Weights of a small transformer language model: untied embeddings, 260M tokens.
MLP neurons of a small language model. Each row is named by its layer, matrix (gate and up: input weights) and neuron, and shows model dimensions 64-191. Each number is 500 + 50 x the weight over its row's rms, rounded and kept within 0 to 999. Numbers have three digits each. A neuron's up and down rows have the sign that makes its largest values positive.
A block is one neuron, or neurons of one layer that tend to fire together. Before each block is what it responds to, as a language model described it from the Wikipedia text at the highest values.

Day numbers after a month name (April 10, June 8) and month names in dates (30 November, In January); weaker on mid-word pieces like Karn-at-aka.
L7.gate410:540520541515514546556587477539491481502479571505437559449454580557573602529451476387521428481575462455472398606511443511477471531491490424537552624516515427488471478512518548525499473579442483445499530479519489580552527444504474543474519394458570476473575488574485549592550471455494470463579523505493408431458435568450537599485576503415539511494449436415466541534498487565518406576584
L7.up410:488558509514452559524484503493571516486574594519506454571542514549554430435478418464507491559510504471651517465512409592501520491531437451514465572494437516524443451412564506438578388502456547575510426503465543462485607530478471523500516536555465489471494529619469466481506451600546482488554479461434469486588496413623499535475376445476457526552418538435478490515513430545485518511535
L7.gate445:533523590519492551501463448533520420587467503474504480540549495501554509504523578504499503461425560485487511568507475567506586467448512397557532547515468532560486498537474443506550470530466584462439456428524430550459468598586493580503483516505526513448564531495522573466518547605449582568459452460514430399436492405519464457545498458425537469448485485428486442517415466493471486543494
L7.up445:559526585537468532515558474553623526546352542483503393485542519637523540540580524530498497404464493487464428419585535507457491564437556431409507552520429550536449639454600494538545511500574457539526488489534528491473508532540483485523472518465441562410538572553551516511597468508428490506415472502487514503492503438523473493523413407431509477471468421524524526531508529482438500402534
L7.gate688:532553523589477485486543504571541464537541478493504531508500509443546470478501494487531519567508528475443450485501431467451480497453630528481523500546493550499611500485524580436542449459454512501437584536530497461456493446504496505480527458509396395444488552479511534421553560568553487489507532493549498547404463470551669461516520503429471483576565447508412574591403456433631372503517
L7.up688:462530544452578535548476605487453508460582459528535473441496475507528463421472510523470441541639512417489515505510450555474546435459495460545529574460567463475509494428590507480455545469483491555434423424556502529478508400466587486486522456456556542492537522451515437416456534520469551511482471482486452447550527517557487426436576382544534586479433417521486422478540446617464595405461
L7.gate731:474496532445543453527476484496531463448473407461514522511539475601447528543490419473516497504392503436560516562549544497522513493406580452503547586562444548469606486404513446529517495500527558482516541497574487401510557538521505604490499469498479594482587359469503425485466452548466518414436513585585516470474560440619600485416474461421474525423502645408509534558565493484462473456450
L7.up731:482441595445486507475427463502543500547441483446438511415557514550471489498541451388525507459544508549605535601479543572457536566382477513506512591583423563419550488657529528543462496426411521518456527418494514476532499587439469425492499522405508524451477451504407554447485416533451499578506515466433429460451523483528514482522501513512498491549552557521449484465450581458416446424497

Month names after "In"/"on" starting a date phrase, mainly paragraph-opening "In March 2016", plus date and place commas ("January 20,", "Nitra,").
L4.gate42:538496529455513534424497506475572535605431542503562485468472451503570515521506486469528533472478495478565569409576522447472553467385599530603550579544602514498476580500454491516478407483480469573436550494506462529478564541497496457511536525525526422463492444519464457503561474554528473462480522534543479458407537492634568501409485419468532490524409485436509523512489491588490511511559
L4.up42:489498519444506592527529491509561513643427542538495342562565475519605459414489554530499495563481439563503503440511468525483455464405513445596400453512457449494494492403541482509449457504484506502491580533523455540478489534415388571534526512444512426493560467509579445483582498502520554512556415543507427562457466453510504445491462501509560464563387441474499465452526524546491627534531
L4.gate54:483490464515546540573583477462434519434541430516440493509465497459512448475509534563563505367414566486476463562356487488477485549516507485474469559551440551504413495477554488488456520458580606557543384470511546477466501414483436541481614518567472474492508401496446469420481492529494558473471404506398415494428540505541444486502631501493535503524531510443503502534523524506553429580543
L4.up54:457374546532515489556509562475503502507493609427412488495506462525490490488560496517473405478484483531499486459464516571424554504614541441500486542571508601530584447464561447532460562448535619529401411559522539418506531469495529539508503498550535393514642498570552477582546532547480481508436457507458374458451422423574472458490448486452412425534482512453438524580498485492514522426503
L4.gate208:411516496552538526519521518544436460505406508527491478449472510514497428449561412488512599441425549480544558385479508513481501443472498462535485471552534468481504500445527489557404497436457543492470500518473571473457453526468518570471546441454506454436439428529438483558503546496484526621482466406504606563531488456405447537476488567378489547417404491489447536592468522438488502491500
L4.up208:479516484471524530402473575503477526655535493573525456575498455518549528504532451426508528404464484470478525532442430453501470513448567522540516589555466613554568447438431503504451458444588519518509526521454424419532447521418466490533550476626431546473523451542550550595486502593482459525427557408470523529488488506484477568575567490503391458599456488536437429519371522572610573465462
L4.gate241:495470417502497440452455542483496464478493486420561531588448446545522621536579452452492527465441497459532490502402450539476582519503564360457508516453478531584482501571575521540413455461441502516541424480491457515605554505476520553433527476553476479575510538443524568559497558479549416486488493479427485569501563516371484442504501619439542508461526525496532520446535514539522382497514
L4.up241:454363490529577555390509457396545458527489487486412455547512432505501560466533472547476464538524525458487529435569523482399535484519451463507533533480448587476508600562480390527483480529514445473551525580623466502556514461485456465523498484477517480518562458477501506479507444521538427481465389545483435558477525503496561575494388496512514468486496540499530617511565549520483527523446
L4.gate244:586523522546531547510482385430503496465475498517465471422426467517494497586497516524476529451413501481489539523556580476467512520466494396538445550403499533474553475447549504598517489524437475548537473503525554438485531486414508469470508468373446486509492608521470506487489469468491475527575461499556533524427459485526532581425459347495507509481527514511408334468471450422463522471513
L4.up244:541527553564588584489523387506470458521569535429455528458370485453478462553508473483566555507438485467562519593538538518503498536571468500517412538420540603503566464450540494548451518477511466441560487423497429464503580552448437470471565531403512558456419633548459567458456484481517450628551483502524516539486488543557440543482504421497517533530520523486441422542463438526466619430495
L4.gate295:465430592503535465588539474523559432435492458496449523439523495575500506481507529453485532435583491548490456502452464571550563434443557486410497528531504543532426476437507554467499524452527527502513409432525407395582490497538549487386501605532493424500489466488430524514425503641424470477461528410505547532383571528501442499451502424360459434480499438453507582467488460518530561454460
L4.up295:460407532522564463554510468476506476390535543457446529517541604535487489515544575466529456429481506494499392556431550514595436490452418520566505527512533542438489487583486528497513495524533405619522548547556484496504442504417483460557498539425493458561501563455507575398569528500400537408526474523510470563452511512470439570464578481456531544510494440510531572422513496448543519546503
L4.gate328:514492547527411588471442513505564431546532431482561528475516563525400508468469423494520516524498453481497574462529504536519430487464549438485602493475597388495447460453568427528498535436545561483466639424613497471486505508537509585545496584439481577476524508490594486411503466556494610537507580541518483456482474474590472506514485435461473512535447511482540424484520526403497434510455
L4.up328:521479476522445550457440482515491471561542490513540497476447465517497493544458429439529534525460439518495495436444566494510507514537391448442598485418529461519481439504564472534441485436495526479443636505404455535503513594435548452583439531445431432452487340435569504464484477565495539608523428489474518543564506484462526505567547514475561491476465583405497505501460434457569495474438
L4.gate362:464455543547433467607553468373443466531448511533472499458507436481524506457546518500531490419439494506447488524537473505564490504488538425468547458486557428492549536537471406466466455455582585519496472446532528519528492494552542518486478481557467600438526540529430570584579468508473481495487548530477420463519529506586524484542474601446450511515482473419572627437452503550526459485453
L4.up362:516462447415548495493506579465456523528542487505453360535536541557449435448567581437469533558499516506466559600499473450522525465467507428447478441384529514559491553455520453560494570494537555453523513490465563405507501532412444493492546528579543494459528462433446432495583398521478444488495504468487503408436597552532455481504506488512485438511434535471550640416444515620495454488505
L4.gate367:508438502471587543524500368494476449471444535507484412485528580459484465536487486452547508457491453501515525510490495481499438444437508501500447534442485529467485528461520490411470492500630461520535640471518544520514523447441483515615597439477474520504528538487459534498526468535388462524462475422477461478497529587539517584535561525427503544483477471551478557567531558559480464532566
L4.up367:463427586470538500517476557593482488480537457568441467421488553483495462520496498371406513544504502456563483419469556583562486506482526517439540462490530430452460493479633539556421508497527517484494526588508557416467437498530520558505436544509486476547482497519477582525529502462442489442445497449528500445416495485516470574508461497505451487526443430402509549443528425606520504492476
L4.gate371:474545559512553455478508481442568452486569586440515481543443487527483432529473482450579481434507532513517489386483518528561453482399484538510574501552469621498521428426561534441503496418476459496512539466409496464499508503426522571506562513515514441547463567507472538510533486527432513458631487548543507563501445616493499505557513447506473477487545526477517473496563459525494480501578
L4.up371:475448498563571502493519444507448448536502487376546490514442461542482544556456496489476602494509436607497507427487580441434457437472535511473495528470440495589373491554619502551546473573628488502484558468471569589509497519545443451490593437528476469542403445479518512578532548510418480465477459478525544481481497532452534467526484478446530512455556515525553455470563398450496512433568
L4.gate457:478453510496471567504517535526474509527529440511526411573392488553533545414560463544621507536471482485486533515496492419380447426550512393606485528514399468510478469545461421522517453423624426480571535483431492523499580448437466590506543476418481485505437422546510510477529549590490462520557483469504456515474453450460496463541557507541495441438444467525457446504521518512536508444573
L4.up457:478516598517521541486549603513428450541489458532509450539377513539519472478515532570525492528463566495531575484511459461498454480581506470522456458522444481497615521439473558515434431521501457452518535542484543531533555488370436515558482480420479512492519485561436510467519522592547407595425560466444547486594441560398427520540587486507484605550551495512497455565365570597507539473519
L4.gate517:456409512493496470516497471449495529425540508507634576530487549547441506534603572485548519470528494410571538414438541516591476526464526532516392507499510417462493520538499500520510415501522511501488472492454447544458476506434550470490532494477473504525503490504505429482555532519492583525441506502521509525454421481521488504632394468502493445585555510496507445492492435540577392387572
L4.up517:487454463548530499463491473524492486482571536499449444466480443534492446468548462589674549534532530477515560453474499503552462471464515544596570513424539510473438553429533516520467473558507587494478414595439486503479499505487549507510518487447479522478441467574431478442532554533553511539389440437516456552425346508506492553407516490462472494509490512521569340490403510501516621382579
L4.gate518:535546561487491391420470510555544472571501516503556452407473438477504496466521480490524524461468459524478559444432449435480392486475491500504391408470411509473558587528529524538529562508513484516532501505450581503394495547415554548524523635507572497487446487520500404470513550560507546475440475500558523570530503492507484512590453594539518502432446496447582474524600463434497467408486
L4.up518:574530555565555564503530415419511490442507569359511546532445451631565407471514475580482504442428528461579468460453607478491487598422491481550425487515529442435582457522486573455480498522464501518446512424516499496446509543533500390494517520506580549496494433346532481420532512546496569512480498471568565493501484501550632536614483442540530484635461447511514393576552550503571571496465
L4.gate519:492458541520470510525526402554474468468466448459501488443503508535472534499491526491504477500494522492610367459449461435511546516523567399525525487473595517470465472449563452525495433474543470509529521602472593467563567447497515605383529597473517464499562517569559547533536532483460544450608559475606487411464600533505481486441366500522486538524466527416525520458419497505563513483460
L4.up519:545441512454465393537459575573547595543462415531435464584516454537491513455575479514480497544490582415578550466570519482491522522499456411478521462490481550494492547504532374566527488456549552624592490497516458588463482544485558581460522579490489494539503413569424558473483513523500566516459480508461452461582551435448508485525448496426538469508430555620473496501442373522426392489488
L4.gate561:553580567422483531464515517448470580460534555461465500561495401529538503507518479544494509450482579518493542564537493595518548553450442597538444496489395422503585551457546412441558481571519545415484405520616489488553378563475482501478474484571542551473537532446516529456469515463506446562502450421479510444483519514467524565515405526482625535478454437503513549498564516584495426455549
L4.up561:507475566545542572503564594488436509496543453379558500538551465558421506444466330497454523487500560591464507421481514531513449535465524409450483589469483406459559415501488503531484558442519503586438471506552510461515487551580560485485479509425559503522500482432441573484478440529499584556516480560476485458546599492466527502508543430422469518542550426440488453505570588493557448540482
L4.gate625:508492473496513426451578416512495507519520490444614430404486522592521503546413527504539568500525528462497520434465557467480514456486454473504531490554517518423477532487508433542577424443501486507418517549547433610451467556446412598468482429533511552595488533537481503484492491617429571563539458500493470470530514523624430556470548400496527477497596507527636505571488506525520455423457
L4.up625:486430560457529561572531499465413586490438493507488413506522466539421558549511537474498407520466447549525487471455506565480493638480519453532479548452472530509550496454530510537528515478525495441503518481592490414466417492488485528417495405557532516544482548510475564544498418539448416554499465481446550525430427482451504488584455456475516490505560511443475587457603526560478503484563

Month names in dates, mostly after In or On at a sentence start, as in In May 2005 and on September 30; also word-middle pieces like enric-hed, c-ust-om.
L2.gate546:494547447477469470510544541526526522440427537610400590459545447509492407563496597518387492472481533567521493484409501487408523389541525445538622509393515550588441560522555491478485487493460477535468453484489495510500515570575458464447431549526517488530489515358497561443502488517474470511583471451474519504414536554476540472416463471524504503562453471387542539548477525512479467537598
L2.up546:446443545431495539430488523557506481486431555530472565490553528492542475520478542426426466513409502478545539471529473546442577517422513471469571605483539477487515566523523437510483543437443541557496425444519554495574474527584549505531476427424536486478395491523402502566425494549535329503527496499446536487390529469455447541445490443500478477556447467415506527478545514565465432448476

Header and cell tokens in wiki stat tables (the last Goals column, pipes, 0 values) and the second piece of capitalized names (F-el-ix, S-el-angor, F-ol-ly).
L2.gate234:508505540459491488500505408581538488519465458509441477572428489595513385510530399507502459444576509534530515493538555480442509454489533503582635421490486496533589457577509610541537536494420543562509477634499469536420570542540402525531483547530574521465495522497489540436401570441489561432498532422455428466444549410454513519483477481501436447428505551463542540402608512442478566488474
L2.up234:447524548453413411428446495574452588523500441456520554557558535467418445513536390527536476577488590513599368564462471512494473551458579441552497431455549440494472545477438606621533440504475427450502526555492514440424522470467446477559494543512540444551472454496471558450545530481417414554483574425552520437432515457512562504539464500592497469468537543523491395468521546528539537580463

Pipe separators right after a numeric cell in wiki stats tables (election votes, league standings, squad stats); rarely mid-word pieces like ric, ic.
L4.gate78:503475491500475447487535492511547500478494447471432586437503609479544466517551463492454503557487587524497461512502547451467470526546594446435518548462500541536485566449577392498657437450493516459461472515455453439499444417482499523438494512494574458549525485484561519530585504451479447530499449472530493501554450477442488522457583484552523474488536509518527527449547559602507540477442
L4.up78:435462443473434541429448478541559560474431404541449457536462463539488532511517511587534432369586410488597457466494524568529439532443418532541467487532600495482484411561513520452617488561561480535494490496487486437588587429551530483508517493558506536519561484482607520589492496519533563393522505481569460430539464542565437465390504580561517440432428436558505537487538467524496510589442
L4.gate108:585479520461488420533496523477395483510467464484497502537563472597490420449598425570558426460564489504547477503507486483485432518426540476464519524467448458529470471417549487441579509504552502487546506563444530566516529487543477458567494536498569399412497472557498521509402483544446504440482507437523611417495505515507457413554426511429511536537527476407463478491514491441431521387431
L4.up108:500497496529528559534495492523376443451533494585451465520498460548492520422466541452556508483592470534532529477574568429447512397478503672507505475553496492503409562489534473459512537509491471530535536532550524514490405484512574569536564513435517496567553496404483410513556500407489501473521484494509548472462521498495477497531441479502486555545549404448478431524448537489486594550484
L4.gate151:534487462552564462471462498589520540474460330481470469456557593557510495430482479569488571567421571592536457528548543530508437506496536508496529528454491470580504465549416557545513495507561459497493556462481521520487423477562550482505536529458516579535512461511505552394600410634530540582513440478451492471569505531529530480510534487464585614565538574489512392522471514450519491540506
L4.up151:537533524523501572476490504455528568595495553448455416413593482489480564502428459477553494498529549522521418473541487461490522588482661500480504516407478597569456484529472530451536504545502577380467540482433515458477531547479489538373466456482527423479573551561473522475559507482502418608513457498500567529430449497515499528502417414591474553462514524535508531481468416499468533517479
L4.gate245:618456544499451495550572508497521506491522511532461508488548397482456472547530440484530443536468485434499469547554540493432559476449562536470435485530504501479441452372450500508543542586483510660425461552556502508510458409520502479453498443483535474571520467424490512476504521484537505458458494481528508528492440439522505390495520539468547496536568520502561540445535486522518550481530
L4.up245:443552492485461585480490436569512544495541461561550570501566575441574585463625545596557576450482551494548507473448533482534535467444436490458384506474439530468458437521457574455495469536523481481433541558611520455463513440487471524490457483570530416444511498461405516613460526476419473596624484485505521428470515537626559491595461502544570503464458493443546579479473616450515537470438
L4.gate256:372541478418474560620560520470501510504438463507576505502494470486456520489503564468612571518487515570491500487484444444556439515411565444549555523600474431505561537445489524481373491434430541529522513482570573525532465485562477486449605531374546494475473524493516535480542485502461519503559538503615446464461553522566511429405424434526511528510484470463539557511560433452441481418491
L4.up256:394566560510427513491578467543417558481457442614580467466454521553544464406451443456478505472508491485489584543449524489465545533539553525512583409456512525498438549446480540505475513472444465540427513638539539512428495470479448528492460459495516508482494501523409527449346538532404554439501500576492539517446503513503525495486508505565469483487643517472451524456544483527490572473538
L4.gate420:362599518524438454498591557490405620459501535606518493475494472605401533527547533571534521520446555474570505521498568488569468524522510551467541528510490538493523453430494598414544481410523485423439610498542547409489512511504511433514459486466560550440531498471573576524509535506462558546564500523441503428342485492602527436532516534451543510552413554533483362501533523469500495511460
L4.up420:526562600545529465502439521448541577472499524501526488508454558505409502521530510526539513513542606461493430445554560548475550634563531441469530475559507446532522446511578481484535613440543379407492479612425532537494481502486458567539500473464529511504565464552598565535460471455593447462523588539512527460546515527505550459504501507475488538576544525550514453532563567409553484432366
L4.gate428:506502458452534477560461486454414497510537562447564475505527565573451471484472513505501514524570503502506458374411538455519484434527470451428498530417486486539493595441499517529490487460523486586505475526545502420511500482537478530580548529566503498477583462449450432506572575438555488537616613430596440458603510506535508559431503516482493563516487549486500421586448493503552505454493
L4.up428:478541506480513479561406531427420421471525544399498566528525514537441441445563500468576530431513591534508507470471476476533553488481483414416476545495438483515580424438495547567406513501438445453509508509527446491544488504430541555563476507469556544516466453553553602501543488527557507527496497427508453399519522510437557562451555459461538546457507563411494523428466489536470508600460
L4.gate440:565538507498491571487508488500458486476590477447562507574458493506481464581464535506554444456513540462472523497494412492536456432521583490569554491420492450517536456487612503482570490439471474532506528573512525516453459510442501508525426461495524477530553479509436487414621558530432540531529496424525531460476509590412465454479519428438506653524614469482481505557468554523507553409456
L4.up440:524500511432513562469401528561407490484630442599510448555499513497511418508469543434452504482541476517544476481531561627467603569475487623508521345447571519414438567485581514565470561464474547535551425455502517494567535548449485560519437518461535400536533443502528420467524508562495549570454463523535510435506514450527512462438528440559492516429420454535513516477551575564568567445469
L4.gate488:503595473493493400492526399544430389549520504548566476561432473471489526511383414477539588543521516562522530374414484520506547558564531486482479553503434425493485551484533601529499469544478512554523463503491532533540499467494413511666460391533534458557492562467605485489469490525576447497536512514509553576527502467451504563536470503445397464548505492481488598586571491543530518482464
L4.up488:487537467443398543467533536540330490394428552535498535371533519533466480525453485542476504479509462516595482526578525556495445553618507412524466549535406514372473494537567564477514551440464409452552534530516427451540431466533524438494508503518541454528560430488512435443442551492478433440524518468517522345490466409497482511503423516415459504439551518395490545501449574488476579493418
L4.gate491:540505504532483503417480505502504511553499528538537447472505459439498476521463462416472432482476568489553479503408566578466471478537465543555478549403460475442440493490522598445358468393385559473410549538544607502511496517530545508456512461498547511540526505539522446556579505587463571534500525481438534544506520483609496604505534504512538445491586451460483502439547541538541553501529
L4.up491:519375471537518410439530520589603402529487482474416492472512461529549512450520578452517416550461593491495387496439545452416504541519464574490611468565583489502549518523517494474406515411404516460522486527537538484584513536478559575486494504574540512490475513530462591434564446564473544521515574478482460553493608555510442490546471448514517484527550638508525551501506569441462541536532
L4.gate548:529529648502460469465496470488512448513490382456425591459588586431511512448473505487491422497432598493546475446481478469453474467534526517440495496499492523497475464502514570516540493452521486505509513539508474631481481454424578461431486550464484468448456496507518512590551554418560465521502532494540598497522563481335531549455558394376579480479475550528488528578462418513481505494423
L4.up548:434512539505440420431532522512455497551441471531521625517542606428502581446531493516509439459482484476603439492480548442529456597520530492514515570501433501593473415521546502556465523501471486516443494466453429474501552490501509516443490497524515551514466566510456543512596536544488542493478507538470532479501525493481488427482452466590513547439438526434566548561519476487659520565547
L4.gate616:544484452495440517368509499562554420480430540473497402440496500515506426501495454532470434515555432447499576482443586486409500427542530509551387461631412584464459544524525451453578484557384509618445463538480511463637499506577551538565465515543477499440529560522474549516514488455516473530573497461566512431461556417532505462516529559548467562415479480471551588529442501458506487540584
L4.up616:653532552551564564518443456573458467489498524435505465532468430428517436494541477556522492473436451626582496463404464525581420565454520446533579519523484564477433498483513463545500552559515535567457521510541414506579477410542491483549522490422436472514593537496516329555425472409501429514565572492467560522429503558483480538512501470534499530454446487509504484535426476496462566470492
L4.gate640:477397480486538526541553474514429579564547449558535437513450525475469431526498493525499506487491508545520549449558466428523486577537565484578563529472419488555520495543469573524576455531623455341439519461478455385535500478419506560526498442327443471465534551483547557566475492572571520469563569476552430474405451485435527529465561546509542527538555462429468472513540484503569526532509
L4.up640:589495525493444527509527526540528464576465532552496447392555482552484542544491409521491489444539482506519471461552435535511508466517584495474585539508464362573459561507431509513510492555472461555511491585442523485475487540464577458501382492444526554431471551461452407588494424552544603411544485440546527491481458491524502382518500480476475540454519455401536557440548499502505443538444
L4.gate649:546526597511495497449588528520467373581474440508488485401453566492438519515548474470493565563638464483460522515434491558525585455493561586456583497464630535513591495421448563416568525536522527509499587497472509534466517395518605529488497419470503499529488473563526453529558511491526356461556594545468517489554516522534494561449498483512379412462590546546484474447479483549442577587412
L4.up649:476398560482511466530440416538481525457450528480552532450586569525450474537502460503506503528490586508493628522457572485533391577515549486461497435421529580490597543591493612512417473558558506417493488417501473499544489499453560511522460614504512523540530546530614435410421495535525428417530492531519492527539561446575591514460526621575450464517480502488520486485489443551474556547535
L4.gate677:463396576525457483531538466539398490535493526492515533400503587480411361402526473449509557473418487473538427515477556422535548429578478560409509469454491490514480470547489594504608470453502521492476512511514576551408541483429494497443528499486493517497514405518495545517526543530534456531568560439513493501430487514498586515432495437465465479461490498547502485437515451524497515469539
L4.up677:499386527477495503610482504533506471509570490502545559464539545551498462456489504486451484440491474514480512500475514457533526506505483531388454448426516438428487539514553465430576461544500502502548531500579557490477553579454484590465497515515405567524494435461540512583515516508564542467447437500458481467524492522365480517560504516471505427607474426495477303522498416468438491446452
L4.gate767:488431592508454479575494472530395442486498555496506511591554489518384431448552471421474500487481514465536451574463516530506463456453443548507558414514484567374452449532496564519482544518508467501479509530587547513572524481441580347508412523488308495529505449527464466504486535445552604476526537521533514448460548391535472450578512498552485522458491475483572571527485431533422517560409
L4.up767:497519527623440478402412562514438520544476575573533471515481452495526466502449411610530468439458512536609446441560517520443450580526568511504354496573436530433481521458415542534522462481524432443549458514540556506556573521529546513453478518519535509487581419512551554580579498480501525473517491374520550457465507503547431553495513461549476495473562565480590494547487512515477463506477

Delimiters right after a digit: table pipes between numeric stat cells (26 | 16 |), decimal points (38.7, 88.1), and hyphens (A-10, NY-5).
L7.gate82:544526489477484506487570517470504471546526551507509564498517532566562465505508539542565448594457463483526593560496516503411521535424432564401517453523581425527554559540511493505552518494425523559577498500423606473490436483551503548501484486492548528555486606432480431553541541479502643533478509508503610454590504565465561544413477523532498537495526583521491532511541559592508498455539
L7.up82:591554483486514510431530542585501441535498526477565520503454518482448421511541537505473493512491594496506514562532589442565566496503451451625533507504540532552523590563477627511581538437482479484439395578569544454506469416485484480512496389437514481471503430386455537527560522410594550419508433520449533468447500447489539471533443488481503442527524507428530491510598555487564470462538
L7.gate130:468503505561492416512578426397563497508507394480525472524413409415475436552529510540571490399498482541535541548528521449457437480564473431515485577568476541456538494522403599499555502491449510540514529576507524472524483473490534544536449531496441576570603515520421503549554469449532600469587434521543569435402513476537529509468471460542570513510566455405517517620459444545434639512461
L7.up130:451503553540505550463442500476443518511542468481549558517525450551548527433417491541407434561518561575517566433447415502485490575480462476440432473424504587475520454470559477466533573566469456377514514388516517497533533501586561577457494518522508494528484470510549551489535437568512506409505541531583561624490552548554463513494442512548526467525467454492601522499398508486555435455419
L7.gate648:540438554479507480529485560647404478505490503414544437398417588426479462506511510486492520533389596439565522443504486485406426453550466506517467572441491457444485545555473535460510480442460479495426492465519473473557494525419597480535472545479448545552532561539476450504446531413490529493555483543558538439502514519416534531437446594529517436546475487619590547434494471539572456417505
L7.up648:527441525507584413452521464512468492471423521404478533565570516470480518628624519483486431484536528579480470402454482536488565522511490526523543519517478474511492461510577585531538515503425468470501473490419462499579610535532464589496525521606473485547482541518461558490563528453517486409446462460405403463491436539476535551515385476456536426501560500590558481517469584605582511507505
L7.gate764:475453477487507423475585509578599486521522439494501518458481567527568552463530548400470509461443472497538494504567574518489533516539466559524584527489526481457559491496482458517595575452405407464541479504486480492562551462389523457502430501510526536529585501484499553574538507467475482588502475518565543504471461462497482446524492468449505556499487579374392578597529572521447605503452
L7.up764:497494525458437539363470520488485503450483521476437544470594487558526603443524454416471413560422602440556474437504486523520527517577423568567496570466472499495505516520473500625527366538535496503554510565509528567599448466442503407539396486522487475460479460413530592606477516529500563498486498550506491441519508524510379568515450482575464512537461443458430436520567534503439445568405